config.toml
num_hidden_layers = 16
tie_word_embeddings = true
parallel_block = false
init = "normal"
learning_rate = 0.0163
final_lr_fraction = 0.02
MLP neurons of a small language model. Each row is named by its layer, matrix (down: output weights) and neuron, and shows model dimensions 32-127. Each number is 500 + 40 x the weight over its row's rms, rounded and kept within 0 to 999. Numbers have three digits each.
A block is one neuron, or neurons of one layer that tend to fire together. After each block is what it responds to, as a language model described it from the Wikipedia text at the highest values.

L11.down522:475501466485520447542496485500453510522537524501505444492561407510510511469478482441532524528537455535451571498421533526445523506461542524474544462430498512570463482546416537518452504432502510571530492474516523528499535466555485510557536438542465476464537552431488566444485539571510375489
Final pieces of abstract or plural head nouns after a determiner or adjective, often before of or punctuation, such as duties, donations, features.

L12.down28:511462488486462447449494416455487522509554510427502518514558549533494466514528478393497550561444517407510564531431505453524578485511526453477488531433543502528509489454531555504544545469490483497487477464458494511558481495421473501469524530522517560540486495545506417480482494473558487577
L12.down101:524498490517481521522478470474498435506554509531518457453513539509440496454616495514513451456490453529495542495538515566492495430565603572506482486461504474405492392481519444485521498530438558525490551434447491473466472500488477564497483535588478460475520481464516400491508538516608477456
L12.down277:578461427487454530504492491485506469507542508451499573509534479469548466532476426505468480425472508555506458444561425479485533504514482487469475523445542541497496485466495553569520498429557436517500499463503520439548522539530523440512528485551456520475538534475521490467508436462544435509
L12.down288:477520461465472483534531483545521480488502556483562476400461501444519533518591513532450547500550502452543527393516471556433537466459497532484530519506513454543503509499503496484458591450496493540513478432573548481561408477563564549544505479525534436540557536483497487457448461528552535477
L12.down367:522456484469473524507434508504418564522470524429486488472405487518547526566567534485489469505514528547509528548453496503497543477556472535429490554470509445410493524468560522521494544518513541517480475480486466391512534498577477474507511490497475462502520523500513401520473524511509620484
L12.down441:456473495498592530538417455488482428558538537536558481446481550460428454505521478546488450474545496488540521491514484527516522494534487510549588468466540533480479498435459577492451545518525517492506574472473511583481506579465528456444466543398612488534451519474500420515466507525510469518
L12.down580:537496462497519580526465509427483503500503509494509438457479541403464441525485559505605466540390478394577508536477515541456573488498474546521458573510540521449526509441434595557511508508513452543481532458537580497549550524471486538503462508441485551485537502473461465470451503505491554597
L12.down705:426523474515514457550506521429495491577492412458492511493531509531490496463532554514564571542480524544489401458449469499530483462550547546449479553484563457512479455567526520495500552496459512551540468500522567551533505459492507463470482453498475478480418500513530516513497436450506567516
Linking verbs and what follows them, e.g. be after could or would, is/was before a/an, and -ly adverbs like partly, perfectly, publicly.

L11.down515:512479507477525467537505463540433491521467478489472496497434524505542467407551509497496484521515523471504511496511532541495480538528456474536504505462581486423533494540570520511469574458498508511454489474556604473537491465551489545562489411514458523513480393495442478453509474504531548506
Verb stems in predicate position, right after a subject or "to", often before a suffix is added, such as form, launch(es), treat(ed), attend.

L6.down100:535431485481452520490493561484463494501486553478410437506545498470446390555442479544423446538539580467443516455474489457548479484544477549521538494497492492487481502536498553548557468412487539563523474466467480594448510490572517502544538503440492506489485532489463454499530523498526519466
L6.down127:505489488539461434501533488481520505479468463506515548538503452575536451520569530446531545466459510509531606529435426531489520465516518497466505516501435583514476427513568516527533498513511442526466511475420520527516497501456570525486506434519441470484513554465487577426535513487538542453
L6.down150:509519516446428476453515540458505497584511475500514504446479494521423493556488464504516472447458501456531534491504477518552485557576505525481595524491589495491470487428434445439512506501472520384536493475595481514528486552519461503541443497467540557499392468442467513532495534535541447521
L6.down375:585506484511488592454512467504515482468490503430518542490499531524545474482539537396523529518491497482458511547547540505506458532472490481501604441502478487519527500542497517557519540505528496473459461522533551406430504483485558470504482501483411510470524390479465580517516484475465558470
L6.down469:578510520584434495545526483478509567440481417582486544518531489494603437505494466534496544546542445544503503475483531526436455522499526551492449571467540515473508451491533520480468469451486513528515428470546431458484554529547489445489474538497495550485504494460519554563484415541508540442
L6.down507:539417471502466512472482456506396471528497547453482499523489489493505449459461461525506552486464530500561516541470405474477512524494506471541508520538544494499569433547513520452570532536384542471512497499522501493457500469469534535423553492479490522470487482437576539512520491539528477440
L6.down650:526475477504403484511493540475421569495445553499493436525455517500495473428540445542474533435476499454517479446496434446535533486494529544513520470530587495502501531522536414522565483404487511498528433393451501507520457492459485519499501519524507488438499582516525504511471529483571452556
L6.down697:415515488514447500455458451492543427443560473521538526550566499534506500542479478447516558512557502557563498491559514497552530443490437514447513449533505534509558511528452473447498502476538494532474501512503474494507490529522530510538484548487416505590502537481455493540479484555513520459
Completes a noun, mostly a plural suffix such as -s, -ies or -ations, often after several, other or number of, e.g. organizations, crimes, reasons.

L11.down492:487591463545518467574544538535494489576463493453458470476547556494413521542548484460489435426436494475532432487439495491514500612546563485528504536515551543450474428426561481517468456472499500490510453458555540506539564441493491504525479444551520399548566486508516476479537469507452523541
Words right after a subject or an auxiliary verb, before the main predicate, mostly still, also, not, and forms of be, as in "were still running", "is also".

L6.down56:589487370451547447480569520442426450470518487541532521480474498500559465507549510503497501460509465467456556541528487508498504516470530507561471505527510443491488525451512542526486506470459445487416522470524463556576513419503535512553512546495546561497474513532487531463537510454492531548
L6.down108:630518533490522450509533493504546499536523513495461477512463488481550536505513487458528461526437523463430515498525439515444467534554489492473527474430474535473447479439514564544547433530526446468504494485522560459485601494504425487543503515530447546538499450487490494484495494456501489479
L6.down201:546454473534534531498499477537528500556523532502529512562473550531474504472454475564539523552569485491520470495557393459548499437551503465479507459510518542483473502481550461472516549467543476487524413493513529496561477509442582446471483482456474470529432538451468583508498453524539463543
L6.down313:480458490450474500499547547545404564421496451504487489486527479526505483527510571470428494478457498586508552507463464518508630549517484481471544509505474496556553467528452543523500547504541437522510515484509542438467506447495539551532507546484433430520498509423535529466463576529540517524
L6.down408:491469463466512374544517484491402504556532536513453459506536519505494517532552443496504500533450434445505505543460544513431443523584522520530515509505430477537561492511539547525484458483490486529478458471482517495500488496492522484517492503442497498551519550514508501523507502513506500528
L6.down435:471533509475503571510504534464549472464505489565516472483491517485490474512566515485403536516522552512508489481457580561576488567463460513540488528445450553540473495529444484481470524497535509418455477520536506506506501542494524460494438518546463509558470486493532553514473476529468470462
L6.down482:519553427489504499458501486507456480514511487456484515431405510490475464555443515470477484545450480456480467464451565424519581569530513535621465551511554528437476544535490533440575536502523516428449612424595452480491428512461540411480516526483500466506527502565533503456548498509445516509
L6.down643:542520568481457505483575505539491510472499518652538476446417455491484514532459508483472470545438517462507512436489530535476520416587534444589489461528367502477536488518539540438520434571554518497505479549469505489486447490490529482491495526420451615517539493529517507459499510500530504432
Token that completes a main verb: a past-tense or -ing suffix (pursue-d, travel-ed), a phrasal particle (took over, set up), or an object pronoun (deemed it).

L6.down82:473540505519549457429505493477530501438408545566481588455497424501512419526570515479531469523565561474461526537513498412504553483473556528485472556510561594448502468525509422459529462486477546480503438539467429510575463487495443521482478492520518489500488475547455591478548438539459518532
L6.down324:488543425517496483522563547527517477494505510477523542467510489508502591508488418527500551532534454499407462539499421487549508507466523469450456498502593522478481525494617446507469566493475467472496524578463516519513484495505519506513489475500490509527452445565514492447491489534509535516
L6.down339:508440521414457513609575586426460518466589519508446524494569553514531555472476525486521433505508461530510445538552536541493488509508437535539445477534479496470575580527468461524485500477510515456494522559487456567497478491530503550456476484513520488557460539496491474540478426468512443521
L6.down358:472471503436437486543493534394507489545488467446450520562582497511446514541501490504570449445557524510507476476491564482504513528482455542490437460516523540534512441513561531475552500573527539495591437526602521535593467479526511485524503457505520527465505535509481562500434430467529498548
L6.down486:484556461410489491498547440512513467491485498529473427522517612495496538540445471529579486559469540420495461466523526517488503469501403465451493531519508474474465524528522461513575539491510436535505479524553505486439541532500494496522506429534413590522474457539394420569501504464548506526
L6.down528:512555397463537518457559487454511504530488456502517524471566547501498481492482483527438498567518498482559506559396472425422555573493460484438455546462541498521479505654536521515482544486511502517489425547507568526457501452548526489487493515435524509524481452505513460545426437486490490523
L6.down705:559525481490492459493463504519469525512538485510452465505549422530499536550495547511547488501488460457468505495451475479510431490568523558482544522462440536539440452458525484540541492519481532497499496490544431565482525436523565401576495551515447495557486524468439552518507463472490498554
L6.down762:491448540457609548472483493462513501577512517503554539483514490517469517474471491524473487495508478369538514519550456450463503542501500487478544512484454521574478461495593494526451578505498532455538530485600603496573525502500514427474483527557548495465596445496491560550566520494509507515
The word right after was, is, were or are, usually an adverb or article before the predicate, such as subsequently, also, not, the.